config.yaml
num_hidden_layers: 13
hidden_size: 384
num_attention_heads: 3
num_key_value_heads: 3
head_dim: 96
intermediate_size: 1024
vocab_size: 17141
hidden_act: "swiglu"
norm: "rmsnorm"
norm_place: "pre"
norm_eps: 1e-05
positions: "rope"
rope_theta: 10000.0
rope_fraction: 1.0
qk_norm: false
attn_scale: 0.102
bias: "none"
tie_word_embeddings: false
parallel_block: false
init: "uniform"
init_std_qkv: 0.022
init_std_o: 0.00497
init_std_up: 0.022
init_std_down: 0.00264
init_out_by_depth: true
optimizer: "muon_variant"
learning_rate: 0.00571
lr_mult_o: 1.5
lr_mult_down: 2.0
beta1: 0.95
lr_head: 0.00474
warmup_steps: 200
schedule: "wsd"
decay_fraction: 0.66
decay_shape: "pow"
final_lr_fraction: 0.0
batch_tokens: [16384, 32768, 49152]
max_seq_len: 384
doc_mask: true
train_tokens: 474800000
max_steps: 14665
dataset: "wikipedia_en"
MLP neurons of a small language model. Each row is named by its layer, matrix (down: output weights) and neuron, and shows model dimensions 208-303. Each number is 500 + 40 x the weight over its row's rms, rounded and kept within 0 to 999. Numbers have three digits each. A neuron's up and down rows have the sign that makes its largest values positive.
Before each neuron's rows, "fires before" lists the tokens most often just after its 100 highest values on Wikipedia text that the model never trained on.

fires before: "8 ", "9 ", "0 ", "5 ", "2 ", "7 "
L8.down307:568466515542548454495491479514466512425580508527532417495562560490500521509472511471575471453437539527451489452531516491479509463525512527414535500532487472492514529547558447401460525463458493531503471453530538479463490422513490515491459578391546501496489504443585485535477460476490515539

fires before: "| ", "(", "|"
L4.down906:551542579536480435485437425513578563503524511509505516513502466443511430482442535517517479482506445515554540492454553657507479529478505505472476543483473451415486486484583538508488539424448543530494559490503454485552407447478540449568467498479466481520515521510542502494538503562497514485

fires before: "States ", ".", "States", "Kingdom"
L3.down351:527487567506511424464553550492547508487527476512502594533527433569513473551469463486444470526551478435444518544490508428515416512538499474495529499468474534470470546452474508555498534542475450470561459465514472410501495399477509425435571409514477519507444539556447466509508588516481517501

fires before: "| ", ". ", "medalist"
L5.down240:468527486444476488452530462507565517493483531464545507463482414456494469510507513553518521452486559472554468561529492432526521523485514564449488526503522557597437524494478501376504528511529511455436508478496533464482512454540517547516491404489436444543544454557438467538529459478454549501

fires before: "| ", "- ", "\n", "\n\n", "==="
L9.down361:480464492589443477526479472469448483551448519484546500487472529551548445552526519503480477490474546522475508499464489516485471585520485476558484512445366537524480517483481488519555519550502408509466448446538549517443473430539510520473501471438570518516470491531469454414537453426482512494

fires before: "| ", ".", "; "
L3.down591:449598554506527422486512570479551474497487491466491480474496524446542504449492596484470476439507464526518569536492439514512540508513519591464563480474563465542442468539538534526497521457510485487516490542494551543490596470495499554452475534490555428515474441501466517539517491443502491548

fires before: "\n", "\n\n", "is ", "2 "
L3.down956:521551537408471540545466535475510481484493484529469539480509474482569469540496470420494479518459476469519533458593500472534412450448524464511507522543526507592504491446501505577485482574532515452453550503488448496486476442572512485486446486536493528472459523496480513484458551524426534479

fires before: ", ", ".", ". ", "==", "in "
L2.down962:504527532500494483445507549498468477506530490447476491498501507548418495542572522562573486446603587488481522437517431527502485518479512459487498512496438485478554518473525520438511585525521497522462514426467529484475493538475511430515494456419592534483492478528516516599468552537479584432

fires before: "| ", ": ", "o", "ina"
L4.down350:486449542525543575445500498445510489514567526391534429604499505537490468506519485540544522515513456521505554482502524498463553505491511466525534512417443511450482486511500449474490511468493488490440541512494404511584539427536506554430502528472488541494527456464531464497518599512473514526

fires before: "um", ". ", "ú", "ac"
L3.down530:514466451477469489442438447485554476532526534545572546564454449519440504456501499498485470466501542477457492537486476471491534481583494526476533501560487500486476454463506555483498492492464494447523537534498468502511533585494559549501520529532479469452513548524409457530522496544418541483

fires before: "\n", "of ", "and ", ", "
L2.down362:442433567504500460538532457478471462537514439429535479494508505458612476416446534506521465479467515558404493547489473482568516500487536518518493532532561502446527513493523483540497460500497517535482478450457532440468567495433490494543558540459485485514558580474531515566546487554453557483

fires before: "\n", "\n\n", "to "
L2.down205:475511464437445417467521507549489446566494560502443511473459432504508498493558466499440419519507428528473513489435443493474526425511487474536469562509555464536508504541456518502487558462576536419393508517532478416495483541540468479572591522490484514490513542468474558445533492515513483470

fires before: "| ", "|", "+", "defeat "
L8.down57:440550550553517558534451448512523591534550496487507413536546511523550530494480496441502510509483534489530483434528534564578527459480429574512483505478395520522526530559540564457485512470499515579502567543477523517480503472442554527545515435448506509542535540522444488510468546487510475455

fires before: "0 ", "-", "1 ", "5 ", "201", "202"
L8.down350:502546507498606474566462526501495525474473488518530484431529448469476493494478530576550530509490577486523547464495511464466502500490557458511525531537536445546484479472516501451553539554544480574548466467556478481478455565472563513506544478450476466508499490501426530526557427481512508504

fires before: "a ", "| ", ": ", "an ", "et"
L3.down375:480512534516441536531568533467534491578619561578516506496551478536468546504470435450514572456506531578499527505481511491477530436501456488480599506480511521501503460481516461475462416518443419464526509487493468567522517494516401493436516485490402554492545526477436527471546495523399470495

fires before: "\n", "S ", "\n\n", "Total", "row"
L3.down251:493491542505424484557516421505487573536533465502496465516477454476499494570496483504476468573430510498472531503560505453541546460520437540547520513479563545491512483514502473504544474506498496452506537493461521463489502431481571507494561511452542546552557497516453491561446527540525621509

fires before: "the ", "these ", "which "
L2.down455:498445572451565518514489544537476514500534504492452455514531460487465486495469399567506480476496485465477529438454530520431500517522492497534601465502508524470520498510490459379524454547525493478664451545515465466535472428485511382489556422480531523550556468513549401485469548506521461498

fires before: ",", "0 ", ".", "-", "0"
L9.down879:464493435543512432503481449499442395476555523453508507559501468483379524477506609481476537514522536508529472446428529473474498464466539434455553527563541481498442456539484502548484492474469502597497462472526507480427546426406491522515456480478559503501487515446540475491513472487502461477

fires before: ":", "th ", "–", ".", "th", "-"
L9.down322:529477451445485497467519541476454543473550424471584523446605473490464541472521441460487548574436488507498460498505563514525537434522470484546580450557491540511506507513581481415558473475502461419538517467454567420489531501487484508387513452466517599473399577508539547495481453486518553548

fires before: "\n\n"
L9.down438:400474488529492460497456431581505541461475498461405533536438505470559495527505494519471468583500536576548465495520421458444566511524565462526570514497521504496526544456508513427473514529458430522489478535497492463547474497468451590494486486597520506512515447596435488518531510476516454475

fires before: "| ", "- ", "The ", "=="
L8.down696:451543478615421546533493479485516487448531506536562483631532551459472524478467576511454457591546507500536521591452574555484527478452476499542514563526521485461513509527471489539476505527484494507514522508602522487537481413558507448511506513502453522486500488478476509528467509467449477554

fires before: "| ", ": ", "("
L9.down349:464476598476441522495483445517425486499559454512457520488492612495502431501541503487440483558564531438515485515541588437476474545487549489471514501403554490513569524540414479513549495522535525452419472488486574476484562476579612493509540471436471551391518473463422535465521541476458520468

fires before: "| ", "(", "|"
L2.down279:469549540535556521443432476467482498454443564426471490476504491497516422540444468569500537494563472464502494592505547486463531469579552507574449510496574472540524464457435549436536489535413490496508457604448472472517553508557463493479439514493495524488527496542471491501424484483573467489

fires before: "| ", "|"
L4.down800:476550486452542500504499485511541460499526529463443575538486449455498445510542501507495504523456435465489511408476538651447502572526446395489506571436484488544522538509491517559497570541443464499371513554451520566493474516458509496451385584481569559519500542511522537505430480504484537600

fires before: "(", ": ", "– ", "| "
L8.down94:509514466507492447423476486530548546533472535525465429437469540550559461493547473517446519471512411486471516524510495580529565443439522506488548494554560501499574517556540468499462485529460506568486483508461448505510458556537477507529515447448543409483492514523521444543514441484510492567

fires before: "| ", "– ", "medal ", "medalist", "Championships "
L3.down764:500514560475532495506550567465523525531418493546437525490467498402502434478474590433486504590514532473495530470488448410498455446521481522505498502509518508504468552565522430539457419494518548488551504561551547431534452527535419454510455479510505519592499509547547438541422546555533548552

fires before: "\n", "\n\n"
L2.down888:492493511435504482441468546517547489501620520452447406519453430457498510419496524473444486527511514477514557488473532491470449413508503546431499463438462506497526488521494508490531590463514533502535547562507488403537519492521566518466482508471484496492497554555501523529508483530449467476

fires before: "the ", "to ", ", "
L2.down747:499518552421565479460501468513506423480516541471543495480485483542558493479475462495519515451490520515469458477512452438569549545528492495440487510512446479507547536494496551533536519544520521522510459482544507588467453482413495536468593514499469547432485533509576433565547540539456450456